Weights of a small GPT-style language model, trained from scratch on English Wikipedia: 447M tokens.
MLP neurons of a small language model. Each row is named by its layer, matrix (up: input weights; down: output weights) and neuron, and shows model dimensions 96-223. Each number is 200 + 20 x the weight over its row's rms, rounded and kept within 0 to 999.
After each neuron's rows, "fires on" lists the tokens most often at its 100 highest values on Wikipedia text that the model never trained on.

L5.up519,215,213,213,155,186,182,179,186,198,197,245,207,176,191,185,157,215,193,202,195,224,175,178,203,198,203,185,225,208,197,199,209,200,205,180,215,193,188,188,187,204,201,212,199,220,225,189,203,225,198,191,190,219,185,184,192,187,184,187,209,171,187,235,201,208,227,207,205,193,191,196,158,195,196,200,177,182,196,193,213,212,206,214,167,204,193,201,205,207,192,229,209,202,192,179,209,173,199,228,204,190,213,169,174,252,186,219,213,223,195,182,228,210,197,214,194,200,182,219,186,207,149,214,221,237,195,205,252
L5.down519,212,210,221,197,202,221,228,237,183,200,186,212,197,200,210,204,205,237,153,184,176,205,240,235,168,240,174,244,236,207,216,208,185,225,217,205,217,209,184,198,188,219,209,215,195,200,167,216,200,211,199,173,187,216,193,190,215,181,204,199,239,214,200,189,202,213,160,210,201,191,224,214,184,220,208,190,192,231,209,190,203,188,187,234,162,203,237,213,218,225,205,170,200,200,227,204,174,207,198,217,206,211,200,209,198,221,195,190,195,211,176,196,218,213,177,213,169,190,175,197,199,203,168,243,167,164,197,171
fires on: "s", " services", " activities", " support", "ties", " goals"

L6.up391,204,228,218,198,212,221,186,166,197,216,207,223,159,182,227,219,189,183,185,189,199,216,193,190,196,197,239,203,172,240,209,206,185,204,168,191,185,183,181,195,177,193,216,171,242,194,195,182,183,196,198,199,183,164,220,201,195,214,167,225,217,218,211,205,168,223,203,175,172,153,210,198,214,178,199,190,190,232,164,223,180,215,243,236,226,196,190,191,194,220,206,219,217,186,182,202,172,156,196,197,231,202,222,202,224,207,216,182,193,206,184,215,211,197,179,239,207,183,211,240,230,170,219,208,202,198,201,216
L6.down391,203,208,196,212,185,233,196,230,188,239,250,201,192,212,219,215,198,171,166,229,180,213,166,220,197,201,231,172,199,205,184,212,214,214,187,165,194,233,183,215,225,183,215,196,213,188,224,180,139,224,234,200,168,216,205,166,186,193,180,190,191,176,164,201,175,159,231,183,169,146,198,193,200,214,186,212,209,224,219,165,206,192,174,241,227,212,195,210,217,193,217,221,200,188,216,168,194,184,169,197,195,167,196,225,195,195,219,212,176,215,183,230,190,222,200,209,200,217,175,186,192,187,190,194,187,201,214,177
fires on: " St", " b", " s", "st"

L6.up321,199,211,216,172,164,235,180,195,178,163,210,206,195,154,204,210,207,175,199,174,184,214,179,205,187,168,202,192,233,187,189,171,178,166,187,211,224,203,222,214,202,176,223,222,175,198,220,184,195,213,208,203,237,228,187,215,177,180,176,189,212,171,168,201,221,162,186,180,197,183,208,207,184,192,227,181,200,173,214,207,169,216,182,201,185,171,199,209,185,211,213,191,168,220,245,210,224,194,179,209,190,224,218,202,211,171,222,183,184,181,212,181,197,190,210,197,195,206,202,218,214,224,219,194,215,183,180,199
L6.down321,146,217,212,204,216,219,178,209,179,207,163,185,207,220,224,217,204,223,177,215,227,195,199,178,183,201,175,239,198,215,203,221,185,207,181,210,219,239,212,216,196,200,227,213,211,235,194,198,230,192,171,230,222,199,200,212,198,192,209,195,220,217,196,201,225,175,194,200,197,189,181,187,186,232,178,199,208,191,186,194,198,192,167,204,213,155,209,204,220,148,194,193,183,201,185,227,171,182,182,195,193,220,193,167,212,192,219,229,239,229,181,209,182,189,210,187,195,176,180,164,190,212,214,190,211,209,156,172
fires on: " one", " exp", "exp", " Exp", " comp"

L5.up193,185,206,189,177,231,203,178,187,167,219,191,206,190,204,171,195,215,170,211,165,226,170,216,190,188,204,177,176,195,228,196,188,194,191,166,178,221,193,213,165,225,218,199,196,198,224,211,186,197,198,240,197,195,196,198,206,212,229,215,221,187,187,190,216,226,234,201,209,217,184,218,179,199,213,210,190,216,197,187,221,139,198,208,168,244,191,182,205,220,177,204,189,216,229,190,212,189,224,203,203,195,171,226,179,212,171,221,209,165,216,189,167,197,182,163,220,181,221,215,215,205,224,222,193,222,166,190,190
L5.down193,179,185,222,201,217,163,196,198,227,253,233,210,225,228,194,193,181,176,248,166,237,207,199,218,193,207,203,198,212,186,208,200,193,182,174,188,191,193,196,226,193,215,184,233,203,206,203,216,152,205,177,175,227,207,223,186,190,179,171,208,206,201,198,199,194,206,177,185,239,189,242,200,216,198,233,211,171,199,198,234,190,231,250,201,172,171,209,200,198,203,217,227,241,203,201,227,173,192,174,144,200,185,237,191,207,200,195,198,195,215,176,185,168,216,191,204,165,233,195,196,192,221,203,185,203,173,163,190
fires on: " p", " v", " Tr", "P", " f"

L6.up55,203,226,206,226,173,180,192,229,196,216,212,190,186,225,180,223,179,186,218,179,187,220,216,186,200,207,179,218,189,225,174,202,251,199,189,182,144,218,209,172,205,224,207,204,182,216,203,202,276,177,189,215,191,187,181,233,179,231,208,188,202,152,191,197,194,213,173,179,214,229,182,207,174,184,189,214,181,175,183,167,240,176,196,178,175,219,183,227,194,196,214,198,179,186,184,187,195,183,216,243,185,208,232,213,195,187,222,200,206,195,232,198,243,205,204,188,212,200,211,184,222,205,204,249,198,191,190,179
L6.down55,196,232,185,164,219,213,171,147,178,171,164,217,223,205,239,218,189,229,221,174,168,213,179,231,187,188,209,240,189,216,203,184,198,202,202,174,157,193,179,202,183,200,204,197,210,186,150,201,214,168,217,173,204,228,229,182,241,189,214,187,187,194,211,201,186,206,187,194,196,209,221,181,182,184,215,214,198,192,190,187,208,194,204,210,201,211,181,194,154,238,213,207,199,159,211,220,223,180,200,224,189,226,220,186,211,193,199,198,185,222,220,222,234,231,182,196,228,209,209,237,196,193,170,207,203,182,238,190
fires on: " \"", "au", "uc", " mis", "res", "re"

L6.up530,163,187,207,199,206,195,240,209,177,210,206,164,187,180,204,223,193,192,172,195,206,183,223,209,222,178,175,192,217,183,223,216,162,192,181,197,172,203,198,191,188,190,206,194,236,178,197,169,202,197,202,178,173,181,226,191,185,212,174,209,198,192,244,176,203,175,241,222,178,196,258,182,213,189,232,203,206,207,198,206,196,202,162,174,198,202,217,223,199,205,188,225,173,199,226,233,209,177,199,218,187,186,195,160,216,191,214,160,162,210,195,186,171,216,213,221,195,231,194,226,210,213,200,159,220,211,232,191
L6.down530,205,159,213,251,168,197,225,181,227,192,208,198,227,196,193,206,177,208,232,221,197,203,201,187,181,203,193,191,181,209,167,183,198,239,182,199,205,212,201,197,215,180,174,203,212,227,205,218,202,195,201,246,239,216,195,161,179,205,218,194,215,199,181,209,197,212,135,182,220,180,217,217,193,225,202,209,184,211,181,194,189,206,190,194,216,215,164,221,242,214,207,161,191,182,186,186,184,226,203,216,204,219,228,238,233,172,208,189,227,208,210,223,166,230,184,179,210,219,194,213,191,190,182,209,221,200,168,197
fires on: "'", ")", "l", "D"

L5.up380,147,182,164,203,178,203,187,203,207,212,152,206,197,222,206,184,177,185,192,163,223,157,252,201,214,179,205,189,156,176,191,199,187,162,189,193,199,199,188,194,203,213,195,211,177,216,232,198,209,189,177,202,210,240,241,193,203,211,243,181,189,202,196,172,221,210,177,227,207,188,221,187,164,162,187,212,214,210,197,206,216,215,203,205,168,190,224,195,187,216,205,216,220,194,170,209,175,202,150,196,211,222,182,211,181,210,204,191,203,218,193,175,203,201,196,193,204,148,238,205,213,164,214,189,202,240,197,178
L5.down380,193,195,213,193,183,254,158,210,203,193,217,202,188,221,211,199,183,197,189,196,218,209,185,184,197,193,232,204,211,196,183,187,185,189,204,220,187,216,167,232,219,184,188,208,206,185,188,213,195,183,196,210,172,178,211,199,179,203,194,163,214,203,218,195,227,202,234,206,210,195,172,204,203,194,198,199,219,179,194,210,193,222,171,202,203,189,215,215,208,198,176,186,193,182,224,206,212,209,190,197,195,239,221,220,235,212,174,183,169,187,211,222,162,175,269,205,233,178,199,183,203,208,215,187,242,178,217,203
fires on: " Su", "  ", " hold", "ly", "uki"

L6.up195,233,198,224,202,216,215,196,213,210,200,207,178,178,179,202,201,186,217,174,160,196,208,214,189,219,215,221,178,187,212,212,181,241,210,183,188,183,193,193,202,214,200,207,189,199,199,222,212,143,231,223,202,228,187,192,191,182,169,223,236,192,189,205,196,162,199,219,227,204,199,196,205,229,162,211,215,234,200,189,199,182,221,230,202,175,160,174,176,214,176,218,174,165,190,193,210,187,170,195,184,186,197,228,218,192,214,221,179,200,238,219,162,222,162,186,188,181,199,173,216,233,174,195,200,182,184,207,175
L6.down195,191,181,194,215,180,202,184,181,214,228,173,186,195,198,172,219,203,162,185,190,214,201,185,176,189,195,192,212,232,184,240,160,192,186,220,210,210,182,223,203,232,204,208,175,201,240,200,186,206,203,172,191,222,212,231,221,173,221,180,208,196,200,197,218,214,172,208,208,191,227,177,211,210,208,185,217,188,184,200,196,187,164,219,193,201,199,216,224,180,178,204,183,193,179,209,188,204,243,179,182,157,200,180,190,210,163,195,192,240,199,191,189,189,222,219,204,200,194,186,251,197,175,198,181,175,205,184,200
fires on: " res", " exp", " as", " As", "Rep"

L6.up514,187,193,181,186,196,201,177,215,166,208,205,189,204,178,177,178,204,186,200,214,211,166,195,221,186,196,183,178,193,225,181,219,218,224,197,198,195,178,230,204,197,218,179,185,193,208,181,206,195,190,231,211,187,210,197,151,198,191,178,202,201,178,227,226,214,197,197,184,192,230,182,180,187,206,217,170,217,246,197,206,195,201,153,174,195,173,223,235,203,196,183,245,218,171,170,208,191,166,198,227,198,200,193,245,209,164,227,205,168,196,221,201,193,189,240,179,198,201,186,199,190,187,200,248,277,213,199,174
L6.down514,197,237,214,216,213,222,199,161,207,170,197,217,235,191,215,218,202,191,174,215,222,181,178,189,200,206,192,205,199,204,174,189,205,184,197,222,205,221,225,214,197,191,167,214,163,191,191,208,214,201,203,224,197,156,169,198,229,181,255,239,214,193,231,173,195,168,229,195,202,202,227,210,165,212,195,212,209,185,203,190,192,227,225,203,182,193,204,183,187,173,199,217,195,203,192,195,188,185,240,195,181,204,206,202,253,206,149,190,193,180,198,198,180,185,242,167,198,190,208,219,203,167,207,191,212,193,206,202
fires on: " re", " en", " un", " Sch", " dr"

L5.up390,195,174,238,198,205,211,188,205,212,176,185,230,217,187,148,196,185,222,212,175,190,155,220,205,214,207,213,180,216,189,183,160,191,183,210,192,200,213,167,206,198,211,195,182,203,217,194,186,182,193,203,252,181,216,212,211,187,183,230,187,166,231,190,210,206,205,187,189,186,203,203,184,178,199,202,229,189,226,234,197,186,216,201,213,218,186,220,195,181,200,176,200,211,174,210,214,196,209,209,228,213,173,198,181,210,193,221,165,196,217,226,185,168,221,196,192,211,196,156,224,200,183,172,206,212,205,213,202
L5.down390,222,168,205,185,177,207,215,233,211,198,190,220,251,188,160,181,200,188,149,164,200,236,211,166,189,220,196,206,189,207,183,219,204,168,190,195,186,164,219,195,207,224,195,173,183,197,209,231,185,169,219,246,212,193,215,219,211,202,178,228,223,201,204,209,196,188,215,180,205,169,184,176,210,192,187,236,195,219,211,180,205,194,259,229,197,210,192,198,188,219,182,216,186,151,199,211,210,197,194,199,217,217,232,210,192,219,175,197,193,221,231,188,206,217,193,191,170,182,167,224,196,205,216,215,196,173,191,195
fires on: " after", " After", " to", " Be", " do", " when"

L6.up608,208,199,190,172,177,193,192,163,224,175,187,252,181,196,197,219,213,220,223,175,214,196,198,190,218,211,207,189,182,182,167,196,191,189,210,199,194,212,198,169,190,209,184,194,183,177,218,167,221,220,182,195,172,185,192,216,221,197,216,205,215,204,200,232,158,195,223,224,246,187,201,225,200,190,204,188,199,213,209,190,174,228,217,223,174,205,195,199,213,157,186,187,185,223,195,211,185,184,187,179,243,180,220,191,205,218,185,189,235,214,201,209,176,206,173,187,181,195,164,174,188,183,184,201,190,208,192,203
L6.down608,170,215,214,208,194,213,209,222,223,191,197,189,181,195,178,187,187,191,192,217,178,221,224,167,203,205,236,196,195,237,193,205,167,202,209,153,204,204,208,229,216,197,168,203,222,191,209,210,193,181,177,191,238,161,157,206,191,185,171,200,210,167,202,212,240,226,224,187,210,203,216,208,180,245,202,213,209,172,221,180,180,199,176,161,201,202,193,200,215,184,179,177,201,218,218,206,185,208,201,222,216,202,183,197,229,225,203,210,227,169,198,208,193,217,193,168,184,220,197,187,231,158,233,209,202,208,215,181
fires on: " after", " before", " After", " Co", "After", " from"

L5.up342,174,185,215,205,177,217,231,165,184,184,221,177,198,164,220,199,182,230,190,195,225,216,194,187,201,214,171,204,205,206,214,189,212,170,199,190,215,201,204,223,179,203,196,161,202,156,153,181,160,205,152,184,243,207,221,210,179,218,217,240,212,187,201,211,217,195,209,189,198,169,203,210,182,162,231,201,193,188,209,203,203,233,220,196,203,174,207,169,215,199,223,193,204,198,192,205,175,203,211,222,195,185,192,192,217,172,224,183,162,215,198,188,211,194,211,175,207,197,231,214,205,184,220,211,215,247,237,200
L5.down342,217,203,198,163,174,185,246,231,220,180,171,188,216,217,239,211,170,207,233,186,205,186,217,177,180,186,181,161,171,196,230,200,209,195,209,164,224,211,216,193,187,190,207,215,206,195,192,187,205,214,222,212,207,190,219,195,198,185,202,197,202,237,186,193,203,180,238,218,208,185,211,193,235,183,175,190,218,183,214,204,168,177,164,219,181,199,201,188,224,176,205,164,199,181,249,189,187,227,187,172,227,210,181,221,174,241,208,155,186,211,207,218,194,204,199,168,187,195,195,199,186,204,215,210,184,191,209,192
fires on: " Y", " exp", " an", " any", " his"